{
  "n_head": 4,
  "n_kv_head": 1,
  "head_dim": 64,
  "vocab_size": 8192,
  "activation": "swiglu",
  "norm": "rmsnorm",
  "norm_eps": 1e-06,
  "rope_base": 10000.0,
  "bias": "none",
  "init_std_qkv": 0.0377,
  "init_std_up": 0.0377,
  "beta1": 0.93,
  "final_lr_fraction": 0.0,
  "batch_tokens": 32768,
  "steps": 15070
}
MLP neurons of a small language model. Each row is named by its layer, matrix (gate and up: input weights; down: output weights) and neuron, and shows model dimensions 112-239. Each number is 500 + 25 x the weight over its row's rms, rounded and kept within 0 to 999. Numbers have three digits each. A neuron's up and down rows have the sign that makes its largest values positive.
After each neuron's rows, "raises" lists the tokens whose logits its output raises most directly, leaving later layers aside.

L10.gate689:464510531534507499447520491512507486512502496471507508492469513498552474521515486496513467486489509514496455487508489487498464499496546510510539499539501485509488471534479464505527460529531503471564491509488437518465476511495491485457482549520491520506510496515484472501478523532481505501425523532520523502497485486495519488507490487518473481502500477498482520514495479460454463554530
L10.up689:539465496525480501475509493505471496547459517480514500461468505507506465470530535474512504502496497466509506526479466528517537493505515433515494543509494491509503509485483467531512493470529562463499507499492528516500490479504439470460508453508533513457499508523496500490467486518499473495476519479481564511494484509513498507467495526505503498518551453525500507490524550514471487518545
L10.down689:501493515499497580490520508527503516519508516483520521499475495504503487521559523495480489488511528518491518505550493540490499506523519526447503504540536509521517506508470508504485421499497501466496533521525494518510510503525441477491486508477529552494481500458498508473514486471515485457484529513513549522488435508518524429485498531494468479510528491517476510481499554498455515556556
raises: "ts", "t", "ta", "to", "zer"

L11.gate615:514511501528522482473524500496546446542517444486504543510497508531528514532509518517505499475514505481441507510507539510512494487521496502515504509442522481501493531513528495485534499498540504495507519507521491522541520487461532480543454494479516480496508504501506459548479488544497528522482521492484505483469483504445542499511488451478531499536456443527519515553514512446474488467554
L11.up615:496503486469464472509513506496520510524527515474475512512515525499518482501482496484451509487528521520499472511487511510488454506536451477473479521509540531472511478458480515501487507503502538515485527492509482496522473489487486491473489510504456514466553488477495493559480501524484481478505500553505491532520537505525547520487519531527493516500506485465490483462506509453484502491520
L11.down615:507482502526471507507533464479511510479568516485463489461519516486516540465473476487512506504476507488521508484529466544463516490473510550544509471466465501520495478518479548476507510496453481498544494518494498497480516476532471516494495519576492485492457485501501476491502485476537480501505458485498498513474556485503484417507493494462445510497504490543484509497507516557501523471445
raises: "via", "vas", "val", "va", "ii"

L17.gate142:492519523492524453487490527517506491516500508548462508486530490520497461472503518542506544504463485478534478538499546478464460442484476495487496515484516467494490503501497500505481557477476506483505580500506521465503513483503563511521500483467509501490531499472499513470495500492432484514473484538495533507523521486506494551501522526537490497487473514500458500508499529475530484475497
L17.up142:515476488518488439495485513533534542513465535544514525500510506543518519509474494520532460528522507478506484513516526487505500478524464485492535489500524474514522486529477494549522540491481483492480504499534467476436501480471559531504473527520521534430525467547515444524485548485485516499484514511489500524536505503483475513494462516503505526519520440549511474479504504514501526479486
L17.down142:523532503528503528475530502490473490507489491526475496501523464491481485503464539535515497506458493464520513505498551491482432446521561518518505500525467555480495492518543506521496464483453506492486540468433499509501510479475511479504504527493483475457515436505497487467486474493473451534479489493483466489511525513535487512479491490502492476485488481497542481489522540524509478476513
raises: "0", "1", "100", "2", "ulu"

L11.gate412:539494506495541490497556510482533505519496483488516553519521503494569511505538502492568480534519522487498460497486492517486507504525497517521530554531543510517533479552521527464463457552536499510526508494484507503492428458542498532546551522492464562504567481469513510544494514449495504496494499481510494515510482542477486527487533513474466503530511468469532503489514511501503485473495
L11.up412:468506515479507470518554444488504490517503541462516530499527503547505506537483516449520545549502504521465471492497501512509474509496514524514485522531538502439500540476458510467530460485498496493502518485551435450505504512504520517504484446499500560483524504490493451509481471500500487501539505511461536510510515484508520496490512496490517499528495531504489501492502456475451485486509
L11.down412:513454504513454539517479495499489540523485504510480490484473485480470521504498486481482513497521519506496461487523483466505496501561508466483491487494513467504453545504499473488536503473441560502531506502525495510496489521521506476484475474485469498539499517456533500498498505468525484494523495476502544476503502527529514521482519495409530510509500506517503520545487481446479494533510
raises: "ments", "ment", "ms", "ories", "ations"

L18.gate571:490500519517482476534544480537461460458503469535483463491517485511455512541457486520479522517490508434504467482522513509509496525520506516536519522483528544526481513529483478504486497528516527516509546505501522581471517472538536498511533478484506483514505516474515458474469541497501553502522540468504515503459526483517529535502544476538526533520463481518486512479457480551476501552503
L18.up571:471543490493511490485541507506489509487489477457517470516524433523492526555512489462507491513491509516469531487482508500484490455491478536498496495499492493492497511489510454506509478505498523471461481494488449540460516470524492506517486490474505489541507508485513488475437524483490515544511509458491528521499469468519462484450461459486530495505482507463541496511479509466495459502491
L18.down571:554459490509495502473567480512504471531510473507553510509514491518504493500468508492496519476515514459525487473451508535504507497486522480512514504508524479530491512540507471478467485489513538518547510498508498480486523473535506472499508478517534517541515548465469478473496526534516494502488533452490474466517522513484495510494505522451515524503531483526507519476429480468495490485480
raises: "une", "ume", "ush", "una", "uge"

L17.gate565:502521506551472519512460477470493490538506538495498482493462530464577478507516489525508472497508523509451449479526522463452553473530507549525488514450513522493531506522516493500499523507526496543520478506471489531464495540527478548464516492484477452517526491512506523499517530541521471480496482515471475572511526525499525489470514495510505501527500491471473460526469518505517516538487
L17.up565:522501483514479536499508498527441538517497514521523513492459541479522512556488547482533446508511557492510487510488548469512479471497518516499524461497522486458533481528483492499501528504453520493519468493487519503460494546501470501488496505493504520485570516520521518496490546520503526499516478487474489519497522526494474434478472463508523432497500483475523494522504487510496535507504
L17.down565:514471510491496525520448510441419503511460484487507501498468501485482505493524504479519533496501509485538489511489541497509509477481529540524496442506524530478533509524503487497505486496502499497458483507469492513491526524493517477480463489460484543493496491501500482462473483493504445520465529511504493505532513491515505418498475507494528482493473473501508546498497490500520522515508
raises: "TE", "CE", "T", "TA", "S"

L18.gate312:441502541509508507496480485465495472508498537535442450502547492497502521540555521447536503489499444473513529514546473520486474514505487455493518514451500457516506478493502486530468532469548515492515488453481468539511471573500501494477522502526550480512531509523534480484487468496492522508493474482517517475511474570482509504496496500495531511474520495486519504547492481547498507507508
L18.up312:498499506516491490521491503461443497481530517500487475494520492497508477543542533490501530501496468460479533514556477465470498468517477483538522501477504464477498452511529434528484489466536476477525510505505450505517508548510492514485518503532515500507493507510511502497474496514494523505511522555507533488546531524485508539506514521496548455461488492515493499530519478504473460502482
L18.down312:510525494463520529506488514501528436491456502479522503463516460529509467468517515452480487492468510492461549500524514513496486505501473518498473526502529485502535515508519461516529499462524496445516503504498501513513472486479508520504479493495509457511528515500464486572500467515527504531482517502514492514500499548534485429464489509528489499499495479501488498466564496484502545502484
raises: " in", " March", " October", " September", " April"

L4.gate436:464515445485460509475521481482512485491507523519485516504548513481468516496539481527552525498511526503496537526511518494543516508525544521548449480491528483511516501516501479494497488520518528495458491477504491509513526470526510476532500498540563540573518504493541482495506468538495491465485478506515503479491507489474486499480502513520515489514515493473506467512542450496504516516517
L4.up436:460501504491488503511533488445503504503511520521467520500530516503464515553511514529584511484475488547476507519517542536520508500523516515523525480463529519490501519555535485500466467496528485496494500529528528510497505459493506491544465497508498456544520448547522477476504505528532513477506470508473482477501481511514476506495470543525491483472547493493508496503519481489491472508517
L4.down436:517527476486492474501489494494494500478542535482462512503515483486522527516525511501523514484479534515526524515488513490529464523478527499534517465495549479530527485482517491530511479544509461493558496532501499522493472466539531485540479505525524506496505486517527489509534499517513509454471519505475501434520488488501457478505507491490495504505493505508485454504530504521495499522518
raises: "et", "ference", "lim", "fect", "view"

L16.gate421:516474526452519511547510465488478475516536470510467510490497496480489505497503528522510502517502488493490499457531463556518467480509521500505506538491498504508498540458490469473524473482516496495479507492489500485471521502506550466544519465480545496505497483502512518517477540457500500520470539500507518461534509511506534514472533522480486482545517506499499503477453468555520496446524
L16.up421:467511487513529518534506529510512537486549478483471536443531499458518518528505538505515523514480477493461495463468520486465490497517527485460490511478487513489515505499536474463495495520469495545490496500475520516479544508526526495489501473514480488526545502472513503497499567450535542502502468483509514501544454514494480476512509500465486512492565489510506474516504474493565513501507
L16.down421:505505489462487492468473524498488500507491476479464518519450531549508512517529492455494485540521516548540488469503518504512524528496518555558534519509496509533514520546524487497478514469520536519518558496452452498524501555491522518507490460512534494510477517512501505529497500483528494485522487486533510466536543471498529470518491482478500506494485546485542483503487476517473512532485
raises: " case", "imi", " contrast", " addition", "ima"

L12.gate640:488508529517509493536476483506504511480492507456502484449507501471525506526494532463480463476567513535493518501493519510538483557502510496470507506488488520515479511501515471473537508474523553500513477538480442491527501486462520537465483489452513513495511481529484494473489451516512510490472483520507503515493518480488468515454546480466535525498501455478459475492491499553508540537469
L12.up640:514486533516474511483518507541511537497501487500508480508485507535483500466494480534477497473478473571509497481472469455453512508478488477480467547495479534508496457511502516469504507514509546514511487510501527494521515463478501473495506496451529558525510498506489482493463461504481489490475483480508501521506509492468487485511485505481488474516454499527537453516509493499542491527469
L12.down640:517525477505539508479499507553486485513450451497527479480453508520485508532531529483494501497566531522496511508536533527533522498494507507488496510463514480531502467538523453472511433505505486515470481519485508504518469529499549496515485532501515504505530508503471489490503491486509513494561523499516492477452499469520455423469516470492546518512491501526489505508515477505497510530476
raises: "rian", "rin", "ro", "ran", "rate"

L5.gate573:478535460496465513473499493499501475503506518516515493474503435502463456528482487469471529514483471507517502515556511472507501489540506518523548519513514483525515510516524514500480555518516510504436503516461483476475485452548514499480505476498479468495519489530469491519493514512520512496556511514494526495508497497498471506471504505490492536491539482532529550458519478522501469500475
L5.up573:493476495502481519504510493496532482537523496481504481482494438533490489476547522467469474527496506507514533545516503460501516501536545482516514533470481503523497515522491520464499481481534525518496511516498494491469472472519521494516521500491517473447516457495494470524507500488538473479493491524473526507463503537495479492471470500516488571488504500524496488456496435506501454487483
L5.down573:509541464477551490494479495512489496488471501488553500513485498500512529453495500484495452531509489501488497475535505504486466519498466508479488509546513485479533498530531463524485491469513460493508522500538506518534492490466508529465523502513534534510509529515569444511480492493489483520525515470502493512502508491500452471531528497489501480491533532475512477484469527500472536544506
raises: "ing", "n", "ings", "more", "ova"

L14.gate160:494473518444491508505509473494497487493464524460551448489479475483449531526476491536489517467507473497479469501523518518455492535495528466525519488506480443457519489498520472512516501532521494480552484460491518517540520492512520507490486489507495461510518462482504553516462448487498521511494474499485520521521524485488511497510517493507532517478502500509521498492487495479468503543551
L14.up160:517509526490510519494559512458475523469492503525445490478529556465489475457525469528484512558519504483476493498538484487519515524480502466484496482512504494519497485458515531523500508491553533483517477488506509477500474531528495484513497544484526492515486541498518498507465529476476495482523513494539520486498539506486476501490500535525488493523530509535490495504504489505523530530522
L14.down160:440518548509542543536530498496481494530449475513485511470519503484481509495498480529510515531524513486488457510499487426533528480526488502517489499502460493541515486497507493500528517536457542486551518506523487488469505560512490503473496496552468492463490503516513508475484479502477506540487482564512558503510469449510502423464531477498480507480504531534509562542480483509493510503526
raises: "es", "ations", "ings", "ms", "des"

L16.gate445:466507497509496518541492454468484483476502467467493481503542492528545500541523478532563518484467526552499502523514495497504508511505530503503512492561506487445494476462536522534479498502463520506510450507473482472484496518537543501505515476488525499504492533440499511521514532480517485469501483488464465528520523536518546505495475548542512486472520523527484497459497472482476531492502
L16.up445:516524530472538545525519514495514481491492521486530523522474507537536489448525495513493494462537522508479517548509502490509531512515498486493474490526533514530527479521464525505481536496484490495451536507535528482524501496521516468542535451487478488473468480485501464481531465482518496516471503534486519518485498500469494547470474561491465524477490513463505453479463491495480503471461
L16.down445:527522526459511526500500549524471508482489535496543510493427507533508475458495479494501457472532508475529556537514490523503509536532472480488486500475544525556492487523487460495482495493517498512471511485536496511515510492495516488510498508497494515503485476565495478498508475539493452519478473514523564507527503520485427477484460529477471503508539498513488496512463542508528476478485
raises: "s", ",", " and", ".", "-"

L17.gate476:524508478504459524540475488538520523547538516513543487482445479509492510490481489483520482494465515510496508468487483484476478490519502501457481526475500501504520492472522512531497532493509528520527495491484518515545510456488414481458516530506454522439471457498507476461486533484484539462525551461502511493489468492544542529493468503482510507504513522545494466512500539453454521491502
L17.up476:531493525508490513516514506492489517497479531510546518492493468457518493478505492495547521542473516519477472517512518503494494471486464502488501490497465483472491515469510478557511508504507532484499496489483527467508449509511478519476489506493494452515517517477494504479534548498473460519532467504506496497481514492499492502492451483484536524503514483503486539526477524507501517540466
L17.down476:507483500504501520482475540511476523486502524497483528497453486491463500505520521510466534527485462488441469484447508562471529534468481512484478514483512469539486497457508549565490543485453513521471480526514534494497507480501523511511512499512516512482492499470499477505525500484533523513472443504509505541499511514525504459506525535512511542538500493497484523488473514510542436506488
raises: "able", "ants", "ability", "ably", " remains"

L18.gate502:446486536496513484533513513509501525547521467530504546481496536460503500511516508468461494508534546537538501469448492546507458493466515528497524554511486496515481493511461499492470452462512505516484485515493458492512487465542487494503484447498519526443497512548526491560517517496467483493476505485531467514505492512536476566482480512500502499502496498489499519497485455492501536494519
L18.up502:520485497511509481511506486492574529480430500538541479485520511468480500482511542477508469465482477473530542514511477489519494460487499507540420503558503479497461497454522554544489488420509508474478495525493486505554478484504495520491504459532457503498457528478469510529508471491478514474509525548534518487503490475490503410457485492480529537492540518516503488521507517455522523514518
L18.down502:524514511479488484510485498486533490510474476466521468456529486487506512513481491507486510527501499453518539481539483488494505489518525502508465494509517527515449514518498508472489500498485512482527531467505498522481476555518460507510501469519524514500457510533495477477441550507498518516484550520492501498484505494510532330469498502511486513493506523444501502535539498472532488490474
raises: "ural", "ronic", "ions", "ional", "ical"

L18.gate696:518501498510530451480551464511481493550521520476532512559488511537482495507491475510508498537477488483493512488550525506522510497451464492551516510480431471504464488482527493516486484500512467516492526497511519524493451487552542471485542519508515535500480515527502494532532482550486467545505483543482509512501508440536536475493486534515497534506525528509491470509539476467492495524490
L18.up696:439509499540549465490485513503464494542512469505522484555494483513526476479514521490488481513516477475475508522503485508470500507490477526522514503492470480521485480551493513480503498515496437505478511494543523518467453497493533484495540463505497515504484510520525517504476535543508501511520505563478430497496510470541506459472498490490489526491507487508487441505501516531476493509501
L18.down696:545476505506479550513486504495496492484479489519486534500455509492502527536466515507464498468505532487507517477479450518512519496483506448458509481514499542379494456503499519511529479478491448497520516506505521485492526492505491527534451468475466520500518494511525546484509503464514501511505512461495530474491480541528551421534489501530507510529518469506527502484464526465524481496505
raises: " the", " its", " his", " this", " these"

L13.gate179:510462496533504498473478534526520478520530500486501490501490503481518505508517455500488454479527482501484514474520456487460484508522487493486490511482523479499490531509501509475515502483496492475524483518496548524498487519483474511518493513500523487503517462475515436489534488485535544476519487553470488512494525451535527513506542543460516535454475525481533478500522505454550491475510
L13.up179:497419492491492563482472509545534479475506514478495528525497488528480498490558541499461475480508471494463467546519502522504487547512527509525478473492521487477436514554499480485511489475543502476509474535522507509512473532503488481480476491460491481536494507491487520479493473496507506497481503462460478483512512487538508453500505524469498479522506517455545487564549494459515527462572
L13.down179:490519505475491508507485532470474496520516528481458543464528500480472526505507490497507516537511506528484532475458535544468522515455486496481520532515476443418490497485479473512476513508489470509493508450464534515512514505490518528495500476559507506478523468465487510502507467510492491488497542461499511506514489535548482450507515463511529497521458502549517522486502467534539539533476
raises: " other", " others", "iti", "ite", "ites"

L17.gate606:533488501462493568528501482513496513505501485499465457476514549473460512525518536441506467453502537508503489502517481499499493490525503452508520494508490497537475501501442471509516511516468506494509478485502466479514506466508512511505479504537535513509494481528466490444469519493482509505484532512504513505552506525470496526534500490464541517509485473525505480497428501480460483464490
L17.up606:451530508481511503510481463483522538456520507459542525502521433464497489517484513514479464534496515511460475508559475537496455516475505517456497462513512488506494526483480514486470504508489510490516511478480508515483469461497484519507491508454507520447524463488513513512518513480496474521534513494494504521493537530475537445516504492552525487530530523472484503525519531442505503453529
L17.down606:524489511499459505519466515501527532483493469529505474440537524463536506485539523457504515504508515499465517490514473495533508510505487471500497478511484499478503454500447462493518508487503490496486527464528491449517524466492561466513509522513487514471503513505490518482492475487521524482451560472456497493552458521521530438544467496475518534536515471532501515513454498519552522497508
raises: " up", " itself", " themselves", " them", " himself"

L15.gate484:515512517494501540517519495508480486522512528503489496485480501476496509493509468532489508493524551547481509478494444489538491497484454543527518462553492481463486449462490521559540473468477545507506468508491504491523521477515482542496475503497479494521494495486498472470477487515489486510495503518548534463465456472556539458476518544485522515512474494510468492481507507507498505494489
L15.up484:499543494516503489501523446471521501520514468508503514490429494500536530541516492505542482451488520532549497509559488499529502501509518526493499510476489466514507525503506471490490510496475455513532508510506467483473470444476525534549503547516502493485521481515514507505506522506494538534536485476524518492506508540471489479506455482490520507517514515537531540551526540484539531477483
L15.down484:539450475497504567494498523500493488467509495540479504532500450485488468525502490491560470499507488514485543530557484479499495524486515493527532507519486516439543554495526473517551539485493514507497512516535532476503480514498509502478505479488467531482525488507485491518496454492488502510469509515472528510525458479528506498483541495523507556511560500525523495479486527474511536528460
raises: " them", " him", " themselves", " each", "yo"

L8.gate598:486535495491507526477497528493511505505481526489480493507506498538471511454536520459457508525524489520530480513510503595500477485495515449497520487497486523498488494489482526512525530522543534519502522560508509550530491509499469493528513475513548473526509514485460442455500495475528518485516540467516546525530517475524496509550501503516462530500509462527516504495516486491489501497512
L8.up598:496549480449494475475512480476507516524458478505502486473461476491541480510473464493491529514528470488511524493513513568494517492489515471495474507513521557515521472474475490491489524509510478512519487498554482495508491555493495506496531512457550480481570500468527498490490514489542513474523480484487510503488525500481501499553476486497453462500477487474507527538497517483479493515501
L8.down598:528488500472478513487483508464497532392467550482463528551511479536463482521482503537505494516482513526497524505525457527507496507507505528473491464485496539489475486490497459479498487535526498521504498513489508509525492483511524472486487530479523495493519468488498522534523560500527524495543534493494496480477492551471489476473468485489515501505507429504474480555536489558489509478503
raises: "uch", "ović", "ć", "ić", "lov"

L6.gate658:494496526540482508499492545491463498483512502511485514492517503526498508505509525502507513457464519543504458472525508494522498466521521500536489493499508505517466522526478506499507500502495524488489482526513505500441556498534484503508511501492510483486505475498481507526484524484478512495519496502509488489465506493468537491462484498471511508509516537511477517482454527444551481492485
L6.up658:471530535511471482467487486504538568497477525499508498535516496472445489512466502523544500525509531495539510522540526481471497537486506535518523509504508502468492472505536529459505516460495532534521500494467479532532510449491533506514466496502504490531524461485533463512523492493500491543473486523513501479507490507544489497499483498548493504472507542495526520481483507508492506469493
L6.down658:519518490520499549525467512466467494545519497522471465525501524439515496498505522500505531509472540492547530514508505479536510449518501495519459508510495458487490514467494539461502520489486494515515493467462513480534482521498502515497510517496523480469522517535526519486510485495504554491448511454488483516503520543511509551500487502467505436489515535519453493486539513476507525525467
raises: " itself", " its", " themselves", " each", " this"

L10.gate671:515458516525488496479471535492529480498523506522536515518462473526533478564506511516492484520527531539544494493524508483511493474518461500479465524517514458539520456472513527530471460486492483508504546487472541509492436503529478485466515531500505564483474498471522452526528494506455484512484472525524522514518483467548459527436514537508468476504523477475500562499467533521501504490450
L10.up671:492514506487519550503479538505505543467509527458534532548518518542504487507472503512511469503526484485498447452502468458493494463520497520477534513521538502496481527514514517514519526517478495494508513499481504509475491530515489486502508456491462508472519491464520435492501512507524487504513532516506496500495524461497435477484576482484496484488475517490486482495491541492508460478466
L10.down671:501508518482467516435463482495508470505494513489514509512445496522542505519458527503482507506438500512520547490486527480524486473512524505505501488512546419519498559497480495503424511510488496525520493495467528454495462506441498494482495513491498504484525488510497497470544506507492513496527498496492548525510488442507524493518508522515479539500519492544493498481490455487499505478527
raises: "able", "ably", "ible", "nai", "ori"

L13.gate685:471549499528517532488515486533505510517533501507493482495564494470515445498492515517490478488473448525465442511505483532501484464502538524519533484490527509488491536485508500554510521497514460483507544455494468526464492512529529488470500468501495526482515507544515520487489508492514473452453540522500444480496536488512501496498474489510443474509505485486519482503503479474517503486497
L13.up685:478486490543507483477517467500517517526517501514498494542520491527523505472524495466491472496477509526466506488534499497497481486525517522539506496473543534533448523511520521464515488470488493505507531524477526479478522472501502508486516476473509475470519500502525492470477529545506480458471509492478471473462527478503526453506490451544521550518473500530528502490469527510494533480503
L13.down685:506516528521497486479506468518469561499474509517484485535507467493530496507533480481463500500496521531462486478452535484498454475481527478541503489457488540504533463480511526513491543497494455524486496473518532500535501524506501523457486472511565473514475482484523497519526486527518475444496471492467513529530482464507502526556489490463477532485516483487495528496467500465533473477471
raises: "ther", "ton", "tes", "ter", "mes"

L16.gate278:508529510517552504537466463518441486501485488457484495502493489533469523520524500506500501512493501477516509491497542480499494490485494496526503539517489485510512472522473509492490523440537495547535466507483493474507533472439478502507537506488522531485496482481511466491488476517549504482536502458535512509480529505518520505488518452473499466458491528554521485492511493514438463482438
L16.up278:461542492527540498527442485509489472464540540437477463509500480522466485496526468480455477493488446471516467515527525531442443537519522525485462514468512516503498517518499464491514501458512457494545457482509494500519504531452481488515507490530531495501514506467507471505472463464490512515520518491491477493488519497484527472475517500455479478485483528493489492484497495490486433507458
L16.down278:468515500508524500513479505510474495520505493426500493467518462551485498490513483514459484542454486493487494470541511525512483508524516504504482501477474483547567502501499487498520495482494494502545483497520481482513507446462461462494497500575501510499478501496496460526505490508522540470536527479509474501497500509500518458478565521470502490470527531494469503494506528459468488457476
raises: " next", " same", " time", " following", " years"